Weights of a small transformer language model: normalized queries and keys.
MLP neurons of a small language model. Each row is named by its layer, matrix (gate and up: input weights; down: output weights) and neuron, and shows model dimensions 64-159. Each number is 128 + 32 x the weight over its row's rms, rounded and kept within 0 to 255. Numbers have three digits each. A neuron's up and down rows have the sign that makes its largest values positive.
After each neuron's rows, "fires before" lists the tokens most often just after its 100 highest values on Wikipedia text that the model never trained on.

L11.gate351:119116123102093150116134096116101139119155113151137085141117106195120136172125071097119084160138131100179073167155176123182128076148121112126123120198141210132165206127192160089073124158127098140061121132194100170177093098141171192129138132094178108136159097177125139153172147126075147143
L11.up351:118138121121073167139132146193140196093063074028129149111081131076135129093088118159082138095146085142137133129138113161095109108164145108098140134154161061160096173096141146088152127149140132153109138134160181144106135127164150158143134099163152118157149124163121112117082190107117089127
L11.down351:119111084105180115128153161067146135127188113129165148195156118106134151172105125145114163129118111138155088122122108097122145163061104103071131068139112157152143185179120220153115119119156079141108086140074121143097125168111100163131140190109124172181083087142094092091155115100191115090
fires before: "is", "ary", "us", "ough", "ip"

L6.gate176:181126130092101125149087122071116156152127081067162134122167128116151077089107124112141165139255123130166120153136095121135126188114171154148106151123089114106170163089141133148122141155086115114121152104034098140138170092100148116168105089097125206129160107095170146104141059105125117133
L6.up176:160155136172152102090138153081154184160039112141115131168144091187116140188145128104099156119136138104176078146145140119188111172117165162156122169142144129105148116143081166156143164147132110061141150058124077132107155166181184111091127142054132134112169108130093077047132112121124136091
L6.down176:147117157104134164125118161069122091120162168182176137078133139161098077099106147092128033095139114062169116197130109121176113127130139080137135100126146118128104155109110074118141134096147114159147149148110079131136160069153103140108141125084065077150106088144119146171060197079118084151
fires before: "ord", "N", "c", "cl", "st", "W"

L10.gate146:168186140114100114133111104076192117117169053154082140140102162069124117127096112141141134142115102091098149121101159114181148157119131138179052122138115200117133120159173131129123114153145157121134161179200199158101113136104145102075120141105122121140156173150141148124116050077099175117
L10.up146:171161158111143147153108130142128109149150072142162120125109131112139189104158144154151221171143149099135229156096159070107102120110123139116146108132129183067149125148143141104144120120167118092093139136120139132129171128111143141077095044123099061137146129156165173082114056073148125160
L10.down146:185096178129107163133149105126171144078124125133163139140100150174146170158106150084134074225137103108136122115114105119087115168174152102149100121093139106132118143139110107163134144112124143110122156159121039120119113130082103103185152134129158073169156142147125163073143095196121080159
fires before: " S", "le", "-", "S", " s"

L10.gate163:126118136119089177105134155095129100161118127158147140143126098106081148112150088142132130153146138170095128131189137094141157112071084191077112131143133113133148188157165104103138125183130080135147122170127151123100160130165080130124122079119119102129078129115106088130117110107144124148
L10.up163:184059147092169133138132167126203148141125138069139202079082117120089087166096130145152176082160114180095080117128120161102143120128162136150121166137121133114127104201099110094172074120175130127116139118085097140110153155210146164113155133067176109115134097094110132124114168191097186162
L10.down163:139156130097123113156133062123166091094136170156135143087126169142127168143147102137161130179131124132146137096069107096131162128133141124144177166126103074044076105078119123162056172101124159051087122128074104139127127158111179137129139183126162107090161162103078111130105142117139092059
fires before: "ar", "am", "an", "m", "ak", "av"

L11.gate164:141199112051145076117188131058111127151087133135109115173159105127110169152103204084156144162151109093114094131158114125127117115096063173124098116103140126154165122191121081121115150155139112134104116118106161157161138180175124144139098136141137135140178126130186103105135175098100091121
L11.up164:036146104097138156127093131149131107086111095091164071105178153143113137111161102125081117141071124121155137075106113124077128148121095140159126094105114145104153140199063068103115141157162083155108114117095105133096080137136130130147143093155176134123143120100137157085153151151215111084
L11.down164:130175113153129058123120153143120179064108180150142118121159149104141124107119137084119113118102130103202112134121118200113162129134184148108113099069093175166186075187124138132118127116096142097151104125089131145167141159108136167115127073136130100160140176120140139082144115099159077178
fires before: "p", "ear", "ult", "id", "ul", "ign"

L11.gate201:126132081139136102107115122146141147148144149187114206097070125151125133127112111132154175117081185083142138181196162126110180133159118105173099096149156096120138088088130079032105140126198154182070143112087175154168114176129135170175144167125036117110154050116129097135132111099168183155
L11.up201:109140111176150113184117106077102165101156116178055216180126130061112131116092174088161109118098146177134139153148149107143154116218110145153111132142151134107089113206149148143149153112137157162091144090130126151112117179131161131141163182086080137115129048145149076175146115115142123155
L11.down201:098083110176116158149136175172148103159139124125138136093105162123126128120078136209116120131090170149071148116139152149115075154130136169150159166155196129175122115130088191128149113153112120108152108062087134103125115122124090095156099122103136128133189130123121089090128039187165080125
fires before: "ation", "ated", "ations", "al", "ate", "at"

L11.gate3:144138109136099127128106127135149158090090134108086174123134095099063166130187107184134112155081097093127123208115136158135119126117139137210082101160136141148123143144098160016143106143159111106093144132115149173091075142139156089184163120079067148141186117102128145151091142115125121133
L11.up3:125099096127096180177178126154106120149127120131144168183177124143086113149157066170138136163177143112147126169108099158085124158160096168177165183046160096107127109093121168083139140147187136114157136145136101142128135176130103148190095128113178139084159123096190094114055138111143115099
L11.down3:133103165114100111114073185150075151132102103129102091154156118141149150124094163125154121123095072181171145126184118135123156077144156124100103096159068079156143167144146120145097136104117108114076099131209146125145125123102149126144125054189060166145131144153181107184150188136071145153
fires before: "ident", "ut", " ", "ul", "um"

L10.gate390:114121113117090114145108107115153164111127051058097120135126152100093199131105151153167125161167164121145145145120076151164076144148113090076050129109164147160123159133170175133125107137159178170086076128170118147159168149091156142141096140086133148147124118162119135144096093106149171110
L10.up390:101084132063159146114060098180150141182118127147125118026159136100162175129136082124083110130142146114131110117102108151141092085138127089180114137141141173161168136114115128156157084176135144136133144193152101118110010100110109124087158094106176144129158167100127151132158054176181105142
L10.down390:158092145138148082078136120150130120081082088129087145141175162142111122073143082054105127116189095118072217173101151110145175135108199094165127133146168093146118099142076124162105067151132071125127142168150121159196145091111183100168138146119113088134092069094131117112126149156124134113
fires before: "or", "ic", "ical", "ics", "iam", "ra"

L9.gate90:115122118133085075104150096087113155106172146087083144134070199175126158090185176126131107141146191134152068116172158204165148142094136153145058150137091112155123137114172144189121142121158161129134202187085134133123178064094112092053129139190101113200154140152166135086102136127165170073
L9.up90:171116141119122138115133133136148143162130146115146113164141115098172155115195065173127204150143141113181153102166131129153154138138163127125106126150086121170170106086169142119115080138179141112094135195147117096162178098162130102132109153068074145090111154130136157098098148163151158059
L9.down90:096156148136130094062196146117107111088129083112159119184150083090176123066129113148112123114148096146121130109110099112149106110143130178111109057165073135150125119126180139146122168136046115110188102135130124168113122082074070073120175128132102134166124127114072209145117145125169163093
fires before: "e", "ion", "ed", "ional", "ern", "ions"

L10.gate72:158078093156136101171105093134129147143162105106096146103215143124072143154177205068117115157106083149146169150127148149153108143105130125168124175161073110101069201152142119144119114179104109134139127095133139175109140137156139127107099144109168080149148107141167073207130179107133150161
L10.up72:153186111141135137136200085162133163204125136133194116119100061135157180142133151174151171117067171165138134139149159192126050139122071149113140123169164191105093162135141090132176120131112109185131114090105122122136116112106097104116132162074160142092151126076128103108118098094112186119
L10.down72:096101190151148129138127190094111179116129125145130137124070122162101128191138135114046097098198124043071127151142143106106144132136133147118122079174118157137082095112105065101130059183058196140137136105145121135093140086083110151112082093115151168159135122161130131152096169154109067125
fires before: "it", "ition", "er", "uc", "ed", "ab"

L11.gate129:127121168098080159135133153066133184137162087082080109144186164145136133153150092099098078141117187097145140099165143081165121165126089133189067110096087106167129176125172120081136109133061158157141066136092127126122150155186070148089125129111151072162162162125144125161098114099156174121
L11.up129:153152136164145157083141126133117183194152089111064101122064161064137212145144167089142140144131169130167147152174142133089116073124133137111162120147123147175148184138183107109104193203112151073152113145126147099140128126139116100122123147122116161126108092159154185127156098135193157172
L11.down129:116204110168164125152131113125140086168162115139159117131145111119123110122064014070122100143113092151111150144128144149098140106098120096048082101079142100148131120081106118142127135123158156173146111154150040131106119151151158188131118138166145163118128101159128152141086159121163042132
fires before: " ", "e", ":", " of", "ed"

L7.gate109:144185068101128151048116124132142122098110123137134062175102116153074133132149134132132106148098116169152143121114090153248136144141130158083096127167073145081132175119145141119144136099085113138071090140169127143069159128155076118126180103123145199127187119174137117103093140104181163078
L7.up109:144180152107068086116126097085146128101133207112089102135141109188128125154156107118126152133181136084150152103146068081157148125157105000091120096104161124125107096164154116068150125128144128157099121136090121161147142148116153096060128178145057067187127131129145124072177101145125169127
L7.down109:162137120076091173200174149152173138107140118129171124143105058160149086143137166168176176113084134145088131114137174061145096182144139111163128082134129194112135172178165127174131094133118158119223122067144135117104118081180074110137138134151175052144165190155099127136108147137173143083
fires before: "ion", "er", "ition", "ed", "res", "ent"

L8.gate58:140120092124141152109065092105116105142148083158168078140099095121113131091091125105171114138166163149129033151116156110181091140145077119138059134143128147150178128095182140073133143159080158192157156112131185119162202110130126081121087103083110161061143097141119116123167123134129113113
L8.up58:133074119091183145127140099101186095070108099121188065140179100096086065053137176095150092117145149095156101142113058128136183211104103126105132144114144170150157138156108207089174158088098126088175111132164095124142128140142102136133134116134137155109117119152113152117136118142139087164
L8.down58:098096076132095105093122100140139088083096160128069134134156109139159140060123133143158129128133107104151131146053138165125156152140133149109159079113152137096127165172153168216153150114162150104119118110105111106111070084140098164123145084138154171148136163211086184115124176119160140109
fires before: " a", " an", " ", " American"

L10.gate415:166167124092085085117142145171072157134132100159080156139068155135113107140113140124041092145093202104085093142140148160132118144127068139146103140192171156124084136096082151114098133097064139150122115069141197130192191109176113120132066192134062082123126071144197103133094179109141155087
L10.up415:184119127149126122152073140110090165157089144122145160160104152177123092113133198123122103139159163145115174108133154142146108143129123112186081075098156099095150170176112097121226131138124157104175139121126091170123138153222170115164079106136106079156177161171141089113167095150123138108
L10.down415:160117088129115223153111100114175147180163129133143111092154112114112118077073111129125122093139162185092092126073130126122172087134131079157152119154109125164146103166122141159135067132122106200122086106063125092112075117155093118132104148128151148083143103165087165153111101122119101137
fires before: "al", "n", " of"

L9.gate129:139090049173127139114076084074098128084106075104072077146131090073153085111138146138119150145180125139160118107112146138060150197078154152100109148078144141133151138177154155081117141134145088196105142117122143161126122086147103128075128091156128118111063098182115124072130100163167180151
L9.up129:163128128103169133082093071151172108087080103173100118099105146144129137154066123106056132149139134132102123174121083197184116147133117088069095085109130113153168138110113150149099172113147088097141100155147113083098159071151163096083148133143142166117180181176106147141125163124116143117
L9.down129:141123120124133174130068157158158142124167120169116160129206079165128142169118122108140109158126140159031068082123132078145169136154113097120126111126125190135160151152107140134192093121102138098109112139123104146075156048092148150136128123130102121101101132152175097138135192126146124172
fires before: " a", " an", " American", " the", "The", "A"

L10.gate5:175089113192122133156092109109171137100135145133099150129125086094104139137168118086135135144178178120150168177142117130067081149091111123120121127153138110201135044097119127144184115171121120151101143081102123167129104114082131126113083238175101111154108104117109106133054120215171137078
L10.up5:115140098106111113168133148159149130109108141117148178045139111120148132157135078146102108133107166104161097153080154137141085096102149056107162142146146128133147153152163075094134144116176110152214097134118118117161126152076054123155143126091170116090116099116086143120083136145085143157
L10.down5:074157184132162099129135089096098130180144141168138102067142193119131094139111129133204081205104118192039121075122136124099110163131158134114184137122096089098079137134098165086156143138129140130101075171159099104143138103102126154143106120125164143078122117137105163134066144111097121156
fires before: "en", " of", "ed", "q", "2"

L10.gate215:112105164127105124153193136142095091200162204202116189160141133156122118102147167170145150100097135177096145115089120125090122104155170178136146126103095158098145108101148165188101075130146120144156164160106143131142150110102161140147106105118089171109134203112106154145129128136041115172
L10.up215:140115102101108121155124165152117122113079124134164129146139078145160107103156118080123143178162137108150180181101091101162142177124074140086135145085144141117110120133085102159133152138160117140098127093129126121095090145157115066182146090089157107095108120109075072144084131100097159111
L10.down215:101113141105155163175152143163102153091144156178120143138096155156132150128117113161106178136090101132081132092082125101108096147135203118122162136153083120115121070131135137111076079130084147164127122057233118167104168119116179158131138166123164125170166151136171120117140169092101083157
fires before: " in", " to", "fer", " with", " on", "l"

L11.gate445:177154083130063143110172126156123126107142149149068124183077110133171179132167139078158139161073195133105166138202123070096168118146117098109149138211129158176086113101134142078119072174173085145152111188130167171097165104165066108146103082133168138108160099122146133150126100174136145113
L11.up445:127154140101150166170138119110126151174159113142148132144119083142120133155165206126152155115125189105110161129144102152096090121075127123111150147126092127092094135091153090064134162111151151134150146111136139145154178067110073083199147087182167107104132076097113086121156093164116134094
L11.down445:077123055129083117144151137105141150133134115153100137136170142128068170114085141086143129189101132138075101143093116112117177155081159040174077117092117089104129095139127147191099146074139137129104100134182168137134044096066098164162157132141163166092152093154152103093123148159106096170
fires before: "ition", "it", "ed", "er"

L10.gate231:093155110190131142118149087098154116146145135093104145144133110169116112155092125115125091152164122116101132092173123116062185088141061127129070176143081095158111135091088131148141167162155164112037111155100118100140186160142173117121195216146095092136142066147136132143127133103101187072
L10.up231:101157138155094149105172118115094085166096095142138152081123150125130065095105102170152089103131116100118102204168123146148134097060134166184137088146126170192134163132189198133139176146156128144059105136159161077119097098079131126091153121139092131165128107083130129123110177152111156048
L10.down231:156107154110138138111162120102119090120179161142095095163103070157114129178133120104127122099105136134180116055126110122130093149149106110131173114140154114101076132115163135134136131131152172138162140134190119099124122167181149118092117128158134109099161173184144059035126076197092080126
fires before: "e", "ion", "en", "i", "a"

L11.gate334:179140110119102150175181146096141126172126146174089102132128145148098178120168156100073162153133103105108124107093083195054087069108125144126099113119142183086139152132159125156124083155136134131176079077125120053123127053155131147157103118182106166120135143133090111195109140101143102128
L11.up334:084023117121075144141093195102124118142095145145178135136079105150153105099082112165114084124123141129146104127154125111148119125238109100113151122151118160082126083139133090144082125084172153148110119124133128106130190139133154144108064197168101128056087150155138104138154134107124160105
L11.down334:132096127081166178183111118140121170101130125057092126131129149125160133114127095114169176196094136156140167147124159180125175161148149201123080142092147111128100128145179108112136145109080132126115091140119060134140169205146141072052113142121142094147110068121103111155115103140115142087
fires before: " by", " in", ":", "on", " on"

L11.gate127:112104135153144108216108197045159084118149132154178137120079168117141170117135160125096125185186092123133084134129113163076105148159163166093143092140154100211093125141172111127149093153205129116155142169096186126109097098058110126066135101124154179139147164105134122093159082170162165118
L11.up127:125160146150171100153152131144127073147148137101140107167079092072193180111107160151074093159169144132159147206158086104083108157132189106145126144169132175142192051122092170136172098168135131141095130152107143080161100093135127149145135128091060085144099132087155150112130108130174127083
L11.down127:169151175066085166118178116140084146066084170117120100165134157194099110115117105095143125131085110105109119101140169098172085091104181089145173125105077138112077189108108043084120131106166110119149122115129142126123157072176102144127053063097153145094131108202134111114159116114131116119
fires before: "is", "ield", "iz", "z", "man", "s"

L11.gate50:120111184128153154135144107060177134164167142096110115107091123109096141141092107100125105199164067110130150117145152121111130139089051133185158165094136142061167155099124138124157134158142091171093142129110133139110165151174114098119119154156181149050156071132079071097163091087099107137
L11.up50:137091097137167182149095100132193123114105066092138152146137135088098129094081122142145128091092113141128096136158115180170126133099166138146167137160075143071117093174126142071120129158142122127083122135146069061085120159103174133102115116136074119067102045134157087153118116148152109088
L11.down50:140121176175050097081082100142130130122109162134123174121117161212088150119148133137142136164112140083151121099090101154100182083092145171113132124101135097166088186101142133172125203176075147096139130097055120150099065096139124115144129140105117106100138144119144157107155203073116119121
fires before: "ad", "ast", "ard", "at", "ost", "x"

L11.gate339:187187166070069139139166095149099184149169105082163079144174126132138097145136151119145073159117155155097107121125099167121140115155151113106116152185141090185153133127192144090118104136116171128131122111107153131154122035180128173159144111149097135101155168095110131157105115105113133134
L11.up339:168083142122107152143118092102099142113129147089126133175164146129127117095109110136128153166127159155092101117080054106169180153094083153095101154154134154102128143118130153108153100163159132172124122120140167121162089135151118128116106135054082125177159162048080162184172083120114141181
L11.down339:171195155136105078115145177113156136072134177167123143168125117150143132058120138127097214120071147148044177137101151133133136046151112150130142129088125151121123139126145099172118126162125151124098130081166082109107137140082137088079165068163113086140127086144147133188108162101100143166
fires before: " by", "ian", "y", " in", "ie", " on"

L10.gate258:151143075128168116083139169090158126187104118131122141172159055124116119123120059083117138144129164102120100157117188105068074115115099092148129157125160090134144115119160109058123151131146170207183176120088165123129162211134110146123065154054125092138125106114162141122067149061105099115
L10.up258:098163154126113111124121049173195122110086151127098141124124134094123109146192158130133130149122184160130134128068095136148134125099149140122118117060158106133147060105125132169189081121111130105164101126107099104134085146207141158128078113139167111120152110184148151060152130151079176206
L10.down258:166097170129175146168122155130084180055173186134120189160093091143112112150114164146129092150143103092126128139096098172171137128155135067096129153161135149156143161146071071053126136117178136176153115132121080081111114047098095136132151135158135073128136130080133122145119194054178193185
fires before: "d", "t", " D", "m"

L8.gate363:162117139158117072103137173133144141142139159178127168118154161142106131103173105093128165164183157094127135165127169109144141130109138130123099147073183097124204109116155052134101119161166156128150144173075066107125082100107053142207114120122141140043181144192130095073161094160133178111
L8.up363:129104177111144169109120136120102141112121113091117165097091066179150128099184169129122129177116090158124113147153123128093103124105124166106137114117082109129140141082105081169173115207145212126073086114148153154126132171169114180164178138146157142159136129094122197139107015151144082155
L8.down363:107174134117154065063124117193144139168119104129150118131175150155150114100171138096131136114139103105085092177115069074131073126135140100140138147106164116149177111163108129136155114157131092149173121148130084120080131109113138125152110142149077154040117152156209117140151153168079171088
fires before: "le", "ed", "ment", "s", "her", "ing"

L11.gate354:167093099155089112103117080076103139114156152099070058160146091149164147147146173134118082166097115155158086156143134117192142162170102143123085178172167082144132063145177128160147121149157125140107102193104075154149141166099127116123100106119096137144099111170182116144169072101165120095
L11.up354:174046108167116099056127096160121156128135184137082105186112106158134146174127167136081146161150135116151120118190106132209132098163128137161113145109125162135145112134138124141154152151150083128121128082115071203148104136115121163129125129121127124096044087177168115144143081115175147157
L11.down354:128165137164162130111175214121154124129085194113125166131145159098127099140146158169085138177137090097087122153146124115193115113146093148125111163111040133162084103084114097178155162158151145147148147086128153144145108166144168099109160131114137090131130099098128194161064137113164102090
fires before: "ies", "el", "ial", "y"

L11.gate108:146151124180080113165145130153146201153121112087145137165076137160164110095105151165094120133153177148160112143130149189116113125097102103175137139169096164151127061173167087127133044203102107132118095146176097102115133152149127116144072091076086152156129106146173130165081139169070209127
L11.up108:143145175116130133103128066116170112120080115108098135118195051134136120083138102118106085159116087149120090141088081162142139164073094109139156115117185194155090147118092130111120154107143139105131149075158077142123063125111165157158146131142178148138132128173146082068187110155171126126
L11.down108:114136115149148111147231118148157100123125164126134134201151143147153180168070084134093108152061137074229107080123158137107123146054125118146142092138090081188122070149118101109154111134134106128161158093206164171144123110103118092142088148125135100131106079085154107115097106197105093119
fires before: "r", "b", "u", "end", "ent", "ral"

L8.gate262:113154113085130194122091135157086101140095065124117152124142122164113127196110139141159105153156096083137136147076136085152162168143158093138115180131184138174127091164145116085137107137114091158151128121088155090141172116181126143161080104089061090118134089131205113130114095108148097077
L8.up262:131144133122156137145096143144187081145115130173112131132130079148145126130135137060180074113102096152093152144148076197115113060125139121099101086054108112136164166228132104096076112146108139153123090149162160049076150206191111134193137144104075162167124137140109116122154140103130056127
L8.down262:101119118182101066154102102137101110084095133161056109099178096106142130203131104118141164149131128157142166167163092134103112169062114074037152099131143130142107097175124143126195125082129124131134113160121179125109114100121116154082146139086156182131094111120064080122058064109136116095
fires before: "l", "-", "b", " is", "m", "q"

L4.gate38:131146186160118134100165161123071139168140128136158207152144135095087098130078168094206141124139152082126137129126162158115174100124057184138090170104142085155125146190153081189122115108111190172135182131107151122145158128179125100118045083154133110201180153120143121131149147116120131079
L4.up38:161125152170153147102151150127153198175111136130112142162167155126150163099112133092134143162111153104114102142116155174095120084104150135150108123090172131204136097145178121098105192131159099107178104116152186138158100142098079162180111098075120118184110098169214148112158053120120116122
L4.down38:096139105150110145131109074127120137155115149120109045163147059116144133114191131103066066076129164065160142057119107121174098109094108149129157120130158094168148141132114138149071122128140101101136070142145094174118148085174182107153120135196101159118155137132125171158117095121090148166
fires before: "mer", "m", "in", "et", "es", "b"

L10.gate235:168093125131129090112148077131085160126127100157052178167140127138111160125143140137087042152119086147128105135101114145104095083144153127097030119139128136142114127129172176101126139114172162159158127136158122146154136097115120120145172199144112147085109104149184125138125131122126157152
L10.up235:095146146140185099126200161137135112150117127119137100069195165110191061141161091150098046140049069131159101128131132115106109079146176118115151096132113097128125150104133178103119098110142161104208129148095087109141141105114137107129143094134129102137105170094144215123125175064138124161
L10.down235:093156114155113130148090152147151142135098138052153113132106139097120098045161147141163176156132134119117159095044116084127154136120111082157137170065112117117078078128100144078146127097174112167159179162110098070129155217127185104139109134146221088078113099080159106118157121086121132141
fires before: "t", "ts", "ch", "ted", "les", "c"

L6.gate22:125065084104162109128167120109110114079124111169098152140160105128074213130140181151169162139096117121119115123150179138083124072070098156119106162109159108121134147165148111117129051157153161161082128170127138164074177103144141093103122160095090133130158165095114135152164063164100181090
L6.up22:081128082117083109155157119162151140152118121150143122193136134125120117081108146062061181113136153126124144120137149150134073103104093141112106113179143132157166099134075207149164168162105169131075090071035114145173133101144170145171165145140093127117160166107176186093159163146168191111
L6.down22:114073084095140120119101177092132141106080140123108129190113176135138132115102172182109108127128074138101091115090143093155139091080095149166175173147103179196086209157120134145114143142123171140172129152141092113120099117094147146149114129099163163096128105082107172184109159120150086167
fires before: "or", "ic", "ist", "ent", "her", "y"

L8.gate325:099123162141145149147177109100143143136120137160099088057112125189106131131156094117130054149143160102126153194198192213207120126111119081121059143138059148176129202110116118184190141138123158151116118115149131146119123062167074088124074101087164104122143132164148110122158192139129176137
L8.up325:152106122158154070146159059113128116115118128163158173135111116149154128130119069052115105133095103177135116148076134168114186171045132135147145131102127165160163155132119139082112148113191114180183191127178183093153137126111161126085164135161188136147050183129123145105145168120110086105
L8.down325:165163118071076047157198097147145154139116076153107129151137123169151135098137132130138145165127140183165140056140104180134127102083122135134052138154116170154086152136086129150078098176175116119121101153109148162079152061163172104131138185099157151109106145127134178117157130157122164125
fires before: "ack", "ed", "ic", "end", "em", "ent"

L10.gate417:139109083169178169141166115202144113191095118198195165093129120085159120094130143113081113187152106116133108096125163113137085097110083094128063142076105131084110103106161095137111107128091157171171127131168111131130140178149199174146141119153099102209143081174149124146140097112104092072
L10.up417:101131168093090133101095107138165124120116176166087109111121095125152141107163163158117152097076103123130172138120109167175179110138138121122131157135128101086101122172124177129133137127147109190115087112135063099119104140126080124064125098113139077152088144161177106053166175072130184165
L10.down417:134104170157143144150105087177128167119143175119124078133125143125093144088118146111101141139151133105153135133151119118117140108142110148151113206206086139104159109103153136123152186148153124168151106092097088077093082085143142146088070079145101147123099107088151110137138177076105084150
fires before: "d", "id", "f", "t", "im"

L10.gate135:148081158112136120106113158078161098119156093173066137172115151218110166084141131149115151099094146113179112138160109144071142145147118136146142124131162116111082149189180100127139168138157130123140111180167142186129133089107142134124091066152157175110119126096115080107170155103048127076
L10.up135:161134171119109156110148161084142127132148098103096140095130132096132093113038107184123065147120072166098111119177176124081119137112128119086128087121154125215117110185146148115117184111115124116152056212133131055118094090069171104156143132087096105111096119169143171171093113116155125130
L10.down135:141165098060135116150125157109168118123199135131152110137137121112133123146138070136101163099096130141174115135135049127170095075159050136136104136116147097098145106118093157147176159182161142121181119128140151133115148122141105183104098146141164126110142127194106150136167073084151147160
fires before: "a", "i", "ur", "als", "ia", "et"

L11.gate412:151063144115088134161140084148085169103154153138118156142166092085130110100095118109143093145173158161150111118165170115119116179163116151152136136113112101143125138126117137100167111120185105179125115173173145155103166148163146102181161145133125121100113073147175153189112146127118153159
L11.up412:100150113131195123151120088162113168126072184135135119133081107135125079139119157116143101124122132156142172133165162127143124177121104173117123012084105147138147108137095161138123114083086129160166127076149057175126160129159133059132160179095137088130181096102116151121153119108167143165
L11.down412:161191129149080120096115082106102149085111211062163121172089185046111179104098186096138125145133172105057121105122146109142124105148138129163143163208126089102104128113132107136151127120163175136151139137107102142182135142096120108131141176142179086112137124127097139082101114145133134146
fires before: "t", "ts", "at", "ent", "ated", "ates"

L4.gate388:155122122120153114137118159107098082106167125144120117137132081142130153091087151109112113158128131159062105183118144154127113083122147115108053147074150131136124086130158152050113079122158130181104159132149137125102114122153088155182128104090092143158145169125119108098039089068155095109
L4.up388:180097194159089112187116104154107110194104130141164108189046152136110051068129140137100126175153103102117146161086178134113143106161124147166095180076141120127140180122139161110113118188108125147154078140136130134151145098138160130093063132066152114112191150144164105117124129156129125102
L4.down388:123159137100171148130131145129107127130161101154163071119088126092202148129168148111131071148125107175148105124112060144115080116121151143057110122100116139111149149121101155115102151164149102125123179101184149170106129076105144081123144142109068131138143147169173153087081135097167144155
fires before: " ", " N", " M", " A", " S", " D"

L10.gate150:125049112145103140148094069080157123113148109132088131158101126115081214139148095124097141098174159102163130144154205140095077159107118129094123143125109077078136104098121157090130133164113147177123078127048134125123147120156166111142096145107137140075144098100107138083197149138090131094
L10.up150:094120090176140171079168089119106144148129086070155081095150144162132120095114125173181097152132110163139151120113129131101114151163168089085150126130101143137141063118157157118121134135150076165186136085100091044087149132169133135149186152124086069130143172125101132056100118167108137148
L10.down150:128108141121084152131112106176143148072050161102119084160133143152106121142139154103138120164064130105169101094154095123099106162142172063172176075144160080080151116115116085146121152075158161074101069163110105155087145107122114141138120159110160147078107093089132167128173107080151137097
fires before: "ad", "at", "ath", "nt"

L8.gate135:125193104123109107108147128125142121062152100183126142134065162109094170162100116096182112126129123094104077170129190126172117171059083151094077116066098132135112143140109079129147127104109135143093145133109163167101134107096126159089147152176116177114123169177181085099160171151093088171
L8.up135:137114137098103135124092111156092106065121078130147091154170158112126041100109136137139121150101111108170078121130105095152083171176117141138100125126099103107094090163159185147156068101115118138113178141074124165090198107158154141098161137091106170151136181151115113140159095118101152165
L8.down135:103131175127096109118139079106123147062114146131121187129116074142133161124162193121138175144097113103163156079094088146112140113162161127106151086104140093158094117111140102141147191164131126165073197171145089119118137142089082137155129142077060133147114111068114061116116113098156158202
fires before: "-", "The", "A", "In", "===", "S"

L6.gate77:118136134136121147138166131063086152089126177169122137143145131090116181134148172102122142167156079104124165130123077145151103158150156140174122152140071180152075109156146100158137087125115114200110123132140113184105087132138132126099171103142153139131172192171154102137122140139064097074
L6.up77:105096145115148127168144116117065109167145148089086137151159071118104158102177125149092138114152139112181148072131103124103161112129154146123109169145162144151088092112024158128091089117131056160107111062182070077161124154118090133144098136107126112148139228152092125090124093110155153138
L6.down77:096084169124143100127093126170145168106115136171110099120162137137147080149117124116099121180119119130164127162082147160093053114048161102159161066128154101141155155119159109072173083094083062127165163170071056108138077145091182084097155176071172114131147160122100162121096131147121164100
fires before: "ut", "le", " V", "ic", " of"

L10.gate387:170096124154075155116108072098124138094093148156113107113136102125160097068099158123100119134114085116142168118083190124155079096105152161135094145125108069117153142100071076087159149142130127192131127125153124205111133106136175141157084116138081090126101110093145123161164119122147057140
L10.up387:185158097169157136161134115098185067101061106146143184087109133125079055056136102181106138126156132156137124130122124110090105149118138153102089165115138144136147169085135135125121095116131116137144158098059077152133135163152133093142120093075134075117118139103112118136141071126087094146
L10.down387:130069146127155180114174138161137115100138089083104156163129123107092084128157173155115114165083123146067147110117145109108102139072107139141168157096132076089088094109150097032092166109126174122119079117137116121124141098118109153150102144084146146152177114080183121131136157083116175119
fires before: "h", "ar"